MLP neurons of a small language model. Each row is named by its layer, matrix (gate and up: input weights) and neuron, and shows model dimensions 0-255. Each number is 128 + 32 x the weight over its row's rms, rounded and kept within 0 to 255. Numbers have three digits each. A neuron's up and down rows have the sign that makes its largest values positive.
After each neuron's rows, "fires in" lists the words (lower case) most often at its 100 highest values on Wikipedia text that the model never trained on. A number after a token or word is its count.

L8.gate365:105151124107132152163169127170125126148155137123089121117131121056109137161120102155132142132137118110151087101125100184117145111184099156139099083133151091093153130103201140118163134145136147132083116086000126139130168142161180063155194166085093085099096186064099083110080153149144082152099182154129075134116091131119150110180146081157152085176104119159136148123142144121115133110148130145155164156146161162157128129157151156162134099133096124178205120101111103089146070087066132095186150113078134138138096097117149151089102161063118127084122128153094142169182134164104127175110174122150078148103184134112138153120125126123143146108125070067131202093134139144093130085102077126150089097132214150116136083123131056170111170185127134109132148120152099150152159074176137
L8.up365:108136118108123100108135079136131137102116092201120123099117182196095116073123152090131124131130063172104146111136155103132142129100160221152131197161173109092082122120146157161140156135152071188114090157075134109201129153086158151090082155157072161090101164192093144066148128123105124173154091141118138145131153091115114115102139166088084191078148129079078129086115107084102156161140113141143111114120104127113180125095155138179162112140139156111047154161098087105084128119060144124079058099141171167131114107096140140112093110117141130108090099161065177110103139165104208115129126118191105162103120133159071155154106079189158104143101117111110174166139171099153132128098204094191157137090142114157173091116103151097107106099151119138112148126105149173098139120138123
fires in: "best" 32, "in" 16, "actress" 14, "outstanding" 8, "of" 7, "the" 6

L11.gate662:113137157073151062076061090144170182151159112118124109105123132114167159128158091113137126110124122104101154141124156072169175141124123201114166126154172169079095076094130208101077073130122091138107084172096112113127151113137166118110113157120106063091110096154158138094148116109095105061162112128140133112064130062149160082101154137090071155085075130112166170076168160129103058171101134125080152162094179112129099109126097169116114093098153148154111135131122122130110121128177106141132155128179140192141122132103126072156136128071124092108080176131034180115125157104109137087093112112129104168100119152141146191150155127149105103142095069099092066142082118139133136077112147133145091145106135128165073179202139129111103144093149056114084109101154123097079153138097128
L11.up662:118063147183169144116160070157145172151113173132179159125081131133165098156173107143147093126141108125113204117098144111140062114080074160127125051112178098117081148137109100105111122101096129123096113077131109094104104176083111118156141096096140089093139105106180083157102056139106133085085127172106109075116083185207117141117149124101150098154141115158123182097138114164097073100105147166179099129086066077178120104095163086105141111153157142146156131153093081175109131132203082122124129101105131157206170124176082145132147129146158116159115058108132053106147087159110101144109126147165078106166141079125167130147135135078190112148152069137147121095146171150127098172146128114094120167105151135153099112152164103140141103100139113098183128114088086148144117178116068
fires in: "the" 82, "an" 4

L7.gate326:072080172092116135126131126109092069138107138189169132157141085177137202080094119125164116104154084151163127118124114182176111121152081140102117099191154125146150142142088170129065163084120158179125106154092155192175127157124128152065117128176160104124148157145144109170117126153147137185167144109129149092102173165130150141100103148128136108148240133180130151132115153119166161134136128107172123111154098107116205112079153116117059188213084117151178092150158122100036157155108151097125093162146103133089146124069141098136158135137128071080087166122136107129160085110102158158136175108147097131138148149117083158080082177155130071123161132136127118131143106139155123165076118107160155099124115101144152131109099097106085132120154072102073080122122133073199162075124113
L7.up326:175077157114122124167139159086057123107128113162070185175101146103121140137175120120123088132158128142097148128107128141182114134121106183139160127090136127109099165138175156185135126087153118134193176120093133101136131061134193116138073163159109086083122117143122146126133077102173060075126129130146168098087126163190165123200116135097076132096094131149122137145077147169050099124115130103112135129088172164173190150113124072112191150126114091137176095056164117107111097052166113145122140143097125142128147088139176167146040123172151110102160115131150124131104123142135101134087182127142141125180158077098105103123134138148181165096070162135154128147122068051119067089195102117109103117151109132105121106102116155184175137112109119157159148154159138081147123149190157
fires in: "with" 28, "on" 20, "from" 9, "of" 8, "to" 6

L8.gate678:125157158180113087154095113121130087154148122126154092152151119166121220153102128134115160135147182089182126084146123138133093107100109087130120158134140111135124176141109118116180113117102125166140119182087094139178139143065082162205115136065085101053196129120160133079103128150171112122190125162147132075110135162131144130104085139080193130160113120087120142160138121144127127182170108167079147123108096160115146115184135130190121099187102095123135113113114095137119158122087095074149131151115095124110154089106231077103099164116140161141115072111148110195172175068110091103134098079109131088161116174116040117100117139159181129172158104114137139142136077202117117119116129087122133062176129115135128067111122126122124122174177154105084113058137130123089162079130154
L8.up678:104107139133130143129134111121063140101155115114143133077152165158104099155074124118146106109150024141111121145158151124156185133151060099124171120126163118116194153136149109120174152114134149109079172125161140111132110111122151156169107072166112074124138167165144106144118071113116126146077079179037102168111172157093183131182090158128167078084129096159118140141098140188107121084133128112129096094124164128087087040206117133126113142138127134107103140133117116153159160166140180091153129124075120095181095126171113086170165084123146070086101176123137138071122120143110096164192141103123132173159161102120135146117127132186194068091142138106119157064075082176162127137121171145099184157163101129102146203147142113130150108187078157102125156158135163096134097149127176
fires in: "in" 54, "to" 11, "of" 6

L7.gate280:139125104096119109157053134104153123073138079114126123119119132128140136113127056113072151095112148080089122140153118172158065068119152128154112172154127157110161115103113104161149163175167143157132087134164124103207137164197138124153107153074106140078132151082166152090137116127110135097131106098091091111117134127100101118150086170163139173169126131052108108109090140098160121145063088114074095143121113146169129216178161137116114142124133098094132131195120097122159138135130061111141108096157120092095137073119126115066127102112127096097123138109130146071156063141110092109102099081117088198080089094204164124186117202096105150130104130083094165153126082129147167124105155146109068150068126104064125122127123092143038161120115164116071139120090158114200150109104131
L7.up280:139100125061160158134125133208119136120132157179135117097104099106168164113130078070148110143117144167180147158121104136117145046101154153127096149135109170155170134166125144078165158111143118123170091130162139133117111131149219212166099123120123071119159099095122182123091091164108105128114142126160202100127116150194070118109105089133087151123158129132062099163128121104131182121123149082099107126130091120147095122115148142111068142165094120108123118082136074119145159142070067111163138130090128124082118062143174203118197181113108140182108134107149113156156178097115116187147141108115107154091067125078100089118096144132142152153095056113166177128201149121081191175151113115122158138151157105157129126139157121073126156148039151069140158118121138115142161158120161
fires in: "the" 44, "most" 12, "s" 6, "named" 5

L11.gate653:173046166119191129111157112096101080170170120170083152202142177068126124104127144164142113169112135128071116093141130098161112132174095146173099174160112052081160116132164138122136162129107046143122140135107158169118091120193137124108149126103096150116141124136149144158086135121144129086154111141137147149086146125047146038155179118096171103087088097119109140109114119120098134145121116088060139136123144106148065163179113131158123106147168138137158170116160126120099089124146122130111175094176119125142121134125163176105130158113116065115161155187110088165139166174080109127100146054152103107145108167197206147167143137138166141053138157106189146155096111035090131112142095107120109150113156102130126166125111117099210111164141144110142100166104132106129057127124168
L11.up653:087111116100152092127142114190129124138094185177172121116078116134154116114093110109108131091131122162117102147100101137140122100167099096141151100097121185179143136113020173131080084145144035133131112133115132133168124191168182101141158087145130110068152106125131157126157114197174150104121062117160116115169128153115155128085185121165116202130112084175093150101126134125083156152101127098141145102103166073190138135116194146136163090139091147170093155164199143125065126168132084151180114113132172187122155134121151133164128111168206139170109140180112097131127103138098193144068126100122137109138169114149131079158092143137185180076118115158198047145161118120088170143104157107153094138124178114173155170127129133150147124132107104149133103106099143146160130189098130
fires in: "the" 50, "a" 8, "other" 4

L7.gate200:119139215144132127141157162165095113153068062133084156107159141072114161099135145164077174132122132115143156099122145111105120084060096151089179122141111136172119153112112111133115079105119135083190166136074125090122158121169144184155122161129099075052076127049056062182141124080129153106096095125170139127137096132141114069097098152128148131093138137119161118126199077095142134147080202116095110177103159119152120184092131166147090118087157141098112141124107148142160109145122141143110165146109114140120142116116136125095149117103072086166136203087109085137120137131089141191086164135142096175104157153130201104121080102134134147161169139139103093146120182091181175134093151161110120115091179108166098116115044069140101144157167153102187137175136110125151152113162156
L7.up200:114144131176122092089092185180056120108105081099137114116142121092126068122116144139134123140172120142136165194139111155083117120133163132147108157113103101112130132094169131094164086146053106134088118113122098130113139083095155090125130110142110169214137152144086130111095161044137139098155160127107138151069181149137072204060130097126118084145139162184114136138088092043146145164137121123158123123125085111154137108183142147161128129119115078142106187113120148162102129140114158097128066132137167134089078112088127083151106116116101094124049137164189124125161047147092184161129106131139150125200102104098086181102052183138107085105125079146094145116144098167078133114093119087087142157022152156069114108118119170095109137122105133113142103123115125076133149162126130
fires in: "after" 21, "as" 13, "to" 12, "since" 9, "following" 7, "although" 6

L7.gate390:097146116143174116092144165159085119122116121111123122105092148089143150124097172152164062116119107151129083135124139143121126141158162174139095094140083145142189195118122122108150133106129073157135096164151110191116153146081134199156126137178141125115189064117091218154110088103130114106085130118151133110075156127104109113152170200094119125165126159150143134135132128112156231207138164175098114164092146150165146106094131100108108100111176139079110171143150088092093148171079088136121179144152101123099164137153091114089140092154129047112128116107099103155092058201156106160129110116085153121098080112124116124169079145132186169143181154129130170109153141126090137134148168122127116098132169108125208122133120177123146033113127112173131080094144159097206113077146144
L7.up390:180130055136145185135118173150110081153128111159123137171080153117147127130130151159144126134168096114149195225162172114163137110140115106063189173131121100114118129131151116128096131115106133194110127135106153139126174154111150089095154117111123109131081140157149138154178144115107140153060138100185104176123121160096107065211135168092088101107126084140138148128037153136117123118124135111202143140102127121160103078128152150173154127116146118147155082180141136094137135149192115162162134128196133171175124123159145101151194116102108161075124154135146152183103036036132186158076067119123091125103155122124161122081143154110082160141158143120162097121127142069137150175135073181110096155095070100152128069158161141119131153123103151111149095133153081130145079090105149
fires in: "was" 26, "is" 18, "to" 7, "as" 6, "went" 5, "were" 5

L4.gate481:149142160172133126163093136162149119122127106141145100097141143103082130185119189125111186107083073093211093150101132114125132121140168128174158172123102115131143157153123094184205152100136127071093130122144104138133142087153153138171148136166104061113105121179094092134124143066148092069130078128174202101111173118109133148131097177120096159105082068135123090120101098168099105146128090200083163140156123092107125086138173187107119079140200115108100093083138079145110153126120144164094103121182106136103111123172139153099139106116160119206159114123104095201128100135086061121129099138151083148159126171135087143145131131114154101155167142133111099177198118128121096102087101125086164105120108082158091114131119153156134197149197158105109139131091147022154155154163104
L4.up481:137163134169067170158144076104089111120145163136155103164072123121123092142158142185108114233168145152124138125164161130112130110110167131109160091112137158171112125142141144193141142088121106144093100151130205096103144159104177148144119093159076152125144150112132139116151132124134114164158109089092112160090135075101056092112128113139160126102124125092118168099153129088197137173199146090167154107124142140096086173188135112096124124164160169123124149153137122168085116146147160096099178114144108098077120116187150126155099122168133051123139079110120145114133151153103176119119090176130169095127184206153155113118104097114133138115159072064167075116080150149163069149151181074089142073186124195171129130118100091084153183148107115107138109200134157128087156074073123
fires in: "that" 22, "this" 11, "same" 8, "following" 8, "first" 7, "result" 5

L11.gate508:119102164107145116081113152126105072137180135146110138112136124100097163099120100125134136048111195069170118150060145137155136110102151124158126157131122102162168090123103106164186145117113100171179179124127143143132126133142139129146144136117145149117122133088165127095097103109118112123082127082164117071131149100154100143095127134138119148102117161144171153094143109084126122155176176106153112198061109124134099116102147093107183122180138083142104144163157116086141147139090150113184176033137103086111114130083135163096134120147062067078188143142152092155128172126063107066125157143125099111181082112148103122074124129126136171116045115078064142151082104145141157164054179115119084077152161070108090162164060103146098131095187076146106093098085174088124109083082150
L11.up508:169173114150124165106072130052110095099147139143142120057073138127185153197109118156108145121112053100103137074146182155137158122162130135117108165103106081119108163110151163197171149122157185150140120159120157139145147102137077097149138092154097113127114102087116143153072137111114182049138164094178154138134177120172109096117126108180165166136100139129089170153125079158124138183068073138151130149127129097112086130114108121113192147133149106109099092131189187068152156153162119077141081178070133174067099167126106107116118119147151114198121132187074140168145129142034079127128161119130153094140126091136168137142119125128128171164107065138132143186105128083133136073114162125065206100088139132104094118108147142095131149095149168104137096119102121117179154129106142
fires in: "as" 46, "and" 14, "to" 8, "additionally" 4

L11.gate9:187110160107166118097158173125112170111180183145117102123095128108170162145098110169111174087131145181146135061086138102149169098167148142212145162118158159104113098076151086162153126117076126111183155114125154143136168083157118153181163105142125137033155091117151135139137152162096108122107085188113184123116132125159178097062134084132126123137132096143089166095145164066124081199106148135057112132163152161126138083152145101109082140149121165107123133125186131131101109081140136113084149104182116097137131144084060131129111159164130090111146108125046094118168105122123136115090059134070103123086157125072144101127093118138091146112034132088217098155101117118083169198117113141166149113178124094157120099137148121143113167129119126145113120142144117132146075175094086
L11.up9:154142102130146123140167155107138175119100144157062118129133159081105164206148130093144142097106170145089109087068157165092171125122134150107097166079122104133132129120126123149092107169153119063175151097094097110107113111143129154164136147094174172109163144127148160125075082213154075133083067124156121101131161130096105074119172083132102095103121148097148108177085153146146116134136126082084150135126144153164137113051127110206068093185090126088144124103132135172137129092086134116131100101179140102163134150155088136207057159077163080133082108135071138135115126206168129140133142103069140137154179195090132161164107107108130135121135050092082144153148093137094088072093129172127104153142145134161143147156129181151142084125144140089103106192143081105124098175097085
fires in: "s" 28, "the" 23, "their" 19, "her" 9, "his" 4

L8.gate391:112076108132110160120060165128128083142150148146093077108157099140119162136158121156153108137117151179125186098125130148105118087180175142082103129127121136056066133146128116116165151126136147154142168121131121145152141059149132086131116097107059087118149154111122146195123166160155158120209151155179109101055167087131168087123092147182167160056126141123179161175135174152096159150108161101062095154141119127125108146122086115103144080189146164128106169097138140135149118155129129146140123144172120131130126084101157156108113096153143120158098180176185130150182132105123161134147057088071144178081096094099137185114152186124118130171131099165081139132109157124126114141109150185143098042149095135140108164240161133138109111145099110067144112083076103112180120083167116
L8.up391:143085118115151131144108109104174095131145100060103130156090129178123179107174148122158129140161114099084123115116166095166143132136099176139150114179096124138148120178122132106138126133068159159139112128130130167168169178113145091129102101073139126153142138082147193105138132042130164091125079082104112189114146150140117139156191114124089138104145084167134163117142121139100117165095168153148116110185183171109127171155139116128175132103146153138152059151055131190120138160192142172121175161171099180146070089143093127131135131180112044147083122148095115092088124130145129085066110131170115170109130121096075077134176129100155177148133056108126122092153165108070125165079158161090076158088128061119123159153092135129117164076091114105109175119145108071127149094038137
fires in: "as" 67, "became" 8